config = dict(
    init='normal',
    init_std_down=0.00671,
    optimizer='muon_variant',
    lr_mult_o=4.0,
    schedule='wsd',
    decay_fraction=0.825,
)
MLP neurons of a small language model. Each row is named by its layer, matrix (down: output weights) and neuron, and shows model dimensions 176-271. Each number is 128 + 24 x the weight over its row's rms, rounded and kept within 0 to 255.
After each neuron's rows, "fires before" lists the tokens most often just after its 100 highest values on Wikipedia text that the model never trained on.

L4.down339 [140 145 143 130 146 133 142 114 132 136 155 152 130 109 133 109 161 148 100 134 117 145  89 148 108 150 119 136 138 143 138 137 119  81  78 134  97 149 131 104 137 108 142 134 207 100  86 146 153 160  80 155 127  99 149 151 103 112 137 174 127 128  97 133  99 137 130 131 134 140 116 137 145 135 143 180 134 132 134 131 127 113  90 143 157 126 141  90 151 148 173 157  82  98 122 109]
fires before: " |", " "

L4.down1826 [131 149 129 155 104 150 165 108 168 116 141 117 110 120 105 132 208 169 109 127 123 138 143 134  94 138  96  97 124  76 101 136  93 105 102 137 102 145 100 110 129 141 105 119 115 117 136 173 118 138 136 153 112  97 145 100 121 105 132 129 124 116  64 106 170 146 118  78  99 101 157 156  75 109 133 144 147 103 100 136 128 134 115  93 103 106 101  79 114 163 123 110  68 143 129 126]
fires before: " |", " by", "(s)"

L4.down800 [105 119 117 139 132 142 137 148 177 151 137 146 180 150 146 111 145 122 112 109 118 117 107 136  92 121 146 120 116  97 133 146 114 105  83 147  95 119 132 126 131  99 161  98 120 153 114  91 183 115 143  75 160 112 150 132 135 156  95 157 114 121 112 105 187 139 112 121 133 125 138 135 160 130 124 117 105 122 133 113 123  91 162 147 134 165 121 107 112 138 128 124 122 116 139 141]
fires before: "\n", "|", "==", " |", "==="

L4.down1350 [130 134 118 145 202 159 157 128 169 132 115 129 145 125 112 135 171 150 120 123 124 110 117  95 114 145 163 127 114 119 112 131 141 122 117 118 109 159 172 146 145 145 121 151 157 135 122 139 152 114 144 110 136 140 157 120  83 141 118 109 134 101 190 124 137 133 100 125 133 100 129 110 141 122 145 124  89  88 114  91 158 137  85 165 116 142 104 150  79  96 132 154 143 134 119 114]
fires before: " |", ";"

L4.down121 [134 179  92 140 135 161  91 111  89 101 125 180 124 118 173 130 151 118 109 102 113 160 123 138 122  99 103 102 158 153 133 135 155 159 138 156 192 147 123 136 146 161 156  83 125 135 155 106 181 138 107 128 140 121 131 129 155  98  97 126  97 151 129 121 134 143 109 108 124 170 151 159 119 149 110 202 126  97 125 132 125 110 127  69 126 113 131  93  94 146 127 149 136 100 149 133]
fires before: "\n", "==", "In"

L4.down528 [135 124 159 106  88 134 120 138 158 103 123 154 132 134 106 124 151 149 151 140 115 146 100 154 142 104 135 109 112 116 138 107 127 111 116 125 142 132 141 140 147 149 137 103 134 150  58 146  92 143  86 128 132 152 101 115  87 112 158 125 134 130 124 141 114 150 190 140 133 141 121 142 136 126 124 149 147  83  96  96 166 134 134  91 157 141 161 133 114  83 133 138 129 105 137 153]
fires before: "\n", "|", "-", "|---|---|---|---|---|", " ±%"

L4.down2165 [168 111 127 118 111 107 136 138 146 134 146 123  91 136 144 141 143  98 118 147 171 124 123 136 128 146 121 169 194 149 137 130 139 136 133 111 132 121 114 115 163 132 125 115 140 137 106 133  99 130 144 164 105 128 108 150 119 138 149 132 121 122 140 148 118 175 133 112 134 144 118 117 117 114 100 120 145 111 130  99 131 139 138 131 120 142 126 161  67 140 158  85 145 124 114 130]
fires before: "|", " |", "\n", "|---|---|---|---"

L4.down1133 [132 132  47 150 106 113 112 110 136 122 128 131 129 103 118 115 101  81 133 122  89 159 140  99 156 164 109 119 132 135 152 143 161 174 119 127 111 162  39 120 202 158  83 129 160 132 126  89 162 144  96 114 122  97 123  97 129  85 123 127 113 103 118 109 148 137 114 140 148  93 107 153 167 110 110 159 118 139 101 130 119 172  83 125 139 125 120 133 105 121 120 140 144 125 157 124]
fires before: "\n", " The", " He", " In", " She", " It"

L4.down2284 [113 135 133 133 120 130 155 133 114 129 154 154 166  80 133  85 113 145  91 102 124 130 128 119 122 121 158 112 147 139 148 133 144 139  88 135 142 113 113 116 157 169 152 134 105 139 149 165 127 139 132 149 160 112 115 146 148 165 165 154 116 135 181 104 146 133 123  93 116 171  87 147 127 113 124 115 142 149  91 148 108  94  93 100 118 110  87 104 113 131  77 154 117  98 160  99]
fires before: " |", "\n"

L4.down687 [165 117 138 118 171 153 162 176 153 132 101 148 119 130 105 112 133 154  95 111 146 122 122 129 135 145 131 127  87 135 106 109 180 106  86 133 135 116 105 133 140  98 115 135 130 124 136 136 131 149 121 140 162  99  92 110 136 103 116 106  99  96 120 155 134 108 119 113 159  93 137 131 132 119 113 113 123 113 125  96 135  94 163 148 157 124 155 150 127 131 134 113 121 123 110 108]
fires before: " |", "\n", " 7", " 6"

L4.down1448 [171  95 133 130 107 127 124 168 168 119 161 119 130  97 112 165 130 184 139 127 163 128 132 116 124 131 124 134 140  96 163 162 105 116 101 177 134 126 140 134 150  98  99 128 106 152 119 138 173 157 145 138 160 125 134 127  96 137 147 139 138 131 140 103 113 111 130 104  90 118 112  96 132 158  64 114  95 165 114 122 152 119 118 105  92 133 123 124 126 149 122  81 100 167  98 139]
fires before: "\n", " |", " Pr", " s", " 8"

L4.down2089 [122 157 131 110 106 117 149  83 168 131 127 127  89  98 120 152 120  93 155 114 142 148 148 119 136 148 187 153  62 138 180 128 172 113 168  90 142 131 164 165 101 123 135 104 136 142 164 105 124 119  97 122 144 131 156 130 107 112 130 135 148 114 146 183 121 138 146 137 117 115 123 137 132 121 147 114 142 115 141  85 149 104 135  99 125 154 109 130 113 120 140 129 126 116 109 156]
fires before: "|", "\n"

L4.down741 [121 126 134 126 117 153 160 103 147 140 129 117 103  87 133 177 154 121 121 128 149 149 110 150 120 157 167 110 165 108  96 172 106 104 132 140  92 106 115 149  97 139  96 141 172 148 179 108 143 126 132 142 186  91 109  80 160 103  81 106 137 166 109 110 117 133 134 120 111 161 122 103 142 130 138 140 123 127 110 136  80 130 106 131 137 102 147 133 131 130 121  80 142 131 113 115]
fires before: "\n", " "

L4.down1307 [105 146 163 141 117 109  84 108 105 147  96 104 137 143 114 122 123 184 136 124 121  89 149 126 140  91 130 102  79 136 178 144 165 133  78 172 146 156  82 137 126 169  95  83 109 146 159 137 194 110  76  99 182  90 110  92 155 136  92 145 148 114 133 149 148  94 113 141 113 115 143 134  71 105 142 139 149 117  88 138  92 141 153 107 140 126 114 131 139 119 156 143 110 140 166 111]
fires before: "\n", " The", " In", " He"

L4.down474 [127 152 115 161 141 152 147 148  66 123 146 149 133 153 115 145 155 110 118  81 136 135  68  97  95  97 127 118  90 137 144  96 167  93 122 175 111 155 134 111 119 138 119 113 113 146  92 133 108 137  83 128 170 126 176 156 114 125 130 173 161 130 113 139  99 102 159 129 150 161 124 151 120 105 129 137 129  79 140 132 101 143  90 143 100 130 118 161 108 107 158 157 148 136 162 138]
fires before: " |", " 0", ".6", ";", ".4", "\n"

L4.down1955 [115 118 153 129 131 158 117 138 167 148 152 149 147 150 114 101 170 113 124  94 111 144 134 125 131  98 116 139 114 147  72 101  82 158 115 153 113 143 110 111 113  85  67 151 161 116 126 113 204 104  84  97 155 133 141 113 141  93  96 140  98 130  84  87 118 134 149 124  97 162 150 150 109 117 112 173 136 169 127 128 150 129 152  60 129 124 138 111 164 125 146 159 141 106 139 109]
fires before: "\n", " |", " —"

L4.down1122 [174 113 117 139 103  90 150 158 137 167 125 141 125 161 158 109 207 145 138 100 120 150 154 151 131  95 125 200 122  97 117 126  79 127 132 120 129 140 164 150 149 139  88  86 103 126 136 154 158 134 130 123 129 115 119 141 126 163 116 153 121 142 121 152  93 129 154 143 147 127 133 101 104 155  83 138 158  97 113 138 137 117 144 113 125 145 110 169 129 131  98 113 107 150 159 153]
fires before: "-", "|", "\n"

L4.down932 [116 143 138 135 114 150 144  91  95 134 146 126 146  93 165 119 126 172 149 123 119 109  97 149 101 161 153 107 115 135 140 120 157 137  86  91  93 164 101 151  98 112 117 155 100 115 134 166 139 140 143 155 163 153 129 124 136  11 141 128 113 142 157 115 125 161 147 113 127 158 139 103 134 134 127 108 160 110 180 151 191 135 127  94  90 128 139 105 107 184 153 145 114 122  99 113]
fires before: "\n", " The", " He", " In"

L4.down1303 [121  95  95  97 131  88 124 110 148 132  99  98 160 137 127  80  96 128 156 103 141 107 141 116 103 126  99 160 109 114 117 103 143 150 145 149 118 152  81 127 134 141 128 141 104 120 120 108 147 137 144  67 150 145 150  95 125 107 105 147 143 148 121 148 135 125 113 102  83 165 137 115 164 119 110 106  74 141 131 105  95 152 104 110 157 129 129 124 139 108 183 136  87 172 129 193]
fires before: "\n"

L4.down421 [135  84 142 146  98 109 111  98 121 134 126 141 152 177 115 124  65 142 119 159 150 129 142 143  86 133 100 166  99 117 137 161 103 123  63 117 137 106 126 149 136 126 137 117 140 159 155 162 188 159 147 163 132 131 143 103  82 132 145 132 132 141 129 153 139 136 109 139 113  91 104 114 149 117 116 152  99 137 116 104 143 128 106 124 119 147 164 125 107 136 153 141  71 118 106 170]
fires before: "|", "|---|---|---|---|---|"

L4.down2276 [118 128 123 132 135 166 109  86  96 168 131 104 143  98 103  87 130 166 113 142 119 160 116 123 119 115 119 151 126 176 124 125 113 107 117 134 122 127 111 152 115 112 132 142 138 135 160 116 187 125 146 127 162 119 149 112 196 173 109 138 125 123 131 114 171 128 121 157 118 116 124 124 186 151 157  88 100 136 113 105 129 155 141 153 140 179 109 124 142  73 130 105 121  85 153  99]
fires before: " |", "\n", " "

L4.down226 [102 139 125 114 120 117 129 117 114 118 123 103 144 144  99  97 158  90 132 152 145 119 122 152 114 140  97 163 106 133 104 120 119 121 125 133  88 120 161 128 147 142 138 148 128 145 153  97 198 111 117 115 133 119  79  98  97 136 133 135 123 113 136 124 166 144  99 146 128 118 138 146 159 130 137 146 124 169  87 116 144 118 106  90 128 134 168 138 115  95 118 121 128 173 138 141]
fires before: " |"

L4.down1338 [138 190 155 131 107  89 121 107 144 158 102 106  90 104 141 125 141 166 173 153 119 118 113 153 148 144 139 138 133 135 130 119 111 166 148 147 101  84 136 141 159 175 108 126  96 104 137 128  98 171 140 158 133 113 143 134 134  84 134 131 106 134 123 120 175 135 147 111  96 123 118  98 140 129 150 148 186 130 136 146 119 146 156 142  83 115 133 129 145 133 115 112 123 121 125 135]
fires before: "|", "\n", "|---|---|---|---", "|---|---|---|---|---|"

L4.down1711 [144 126 104 113  86  93 108 157 152 124 100 115  99 129  69 144 141  93 137 129 167 141 133  80  83 107  95 152 138 124 116 114 102  86 138 132 132 150 105  88 122 109  96 123 148 165 152  93 123 129 143 161  92 100  82  75  95 118 167 100 111 141 106 151 133  94 144  85 105 130 106 134 100 154 122 169 120 125 123 153 117 135 127 141 159 119 129 128 128 159 106 149 119 117 134  99]
fires before: " |", "|", "\n", "|---|---|---|---"

L4.down478 [157 146 157 128 130 151 121  87 134 121 148 127  85 141  95 126 153  95 113  85 133 130 125 144 143 111 151 145 148 124 112 107 104 121  86 135 107 137 118 102 102 120 150 125 141 150 173 123 126 151 119 161 165 126  81 125  71 126 140 106 148 143  49 117 132 144 152 115 105  95 108 116 122 126 104  82 125 147 124 103 181 148 109 149 131  71 117 104 116 107 149  86 112 156  80 149]
fires before: "\n", " |", " ", " 55"

L4.down422 [125 130 128 169  83 145 104 114  86 116 114 123 124 141 116 155 159 128  92 135 165 136 141 140 108 141 125 115 123 150 129 120  96 123 120 121 105 116 102 152 152 139 129 118 115 111 147  99 155 145 121 124 130 139 104 106  44 108 139 129 134 115 137 155  90 146  97 122 148 100  98 128 160 113 149 140 111 134 100 101 125 133 101 120 125  92 158 119 114 145 169 117 116 130 108 174]
fires before: " |", "|", "\n", " 8"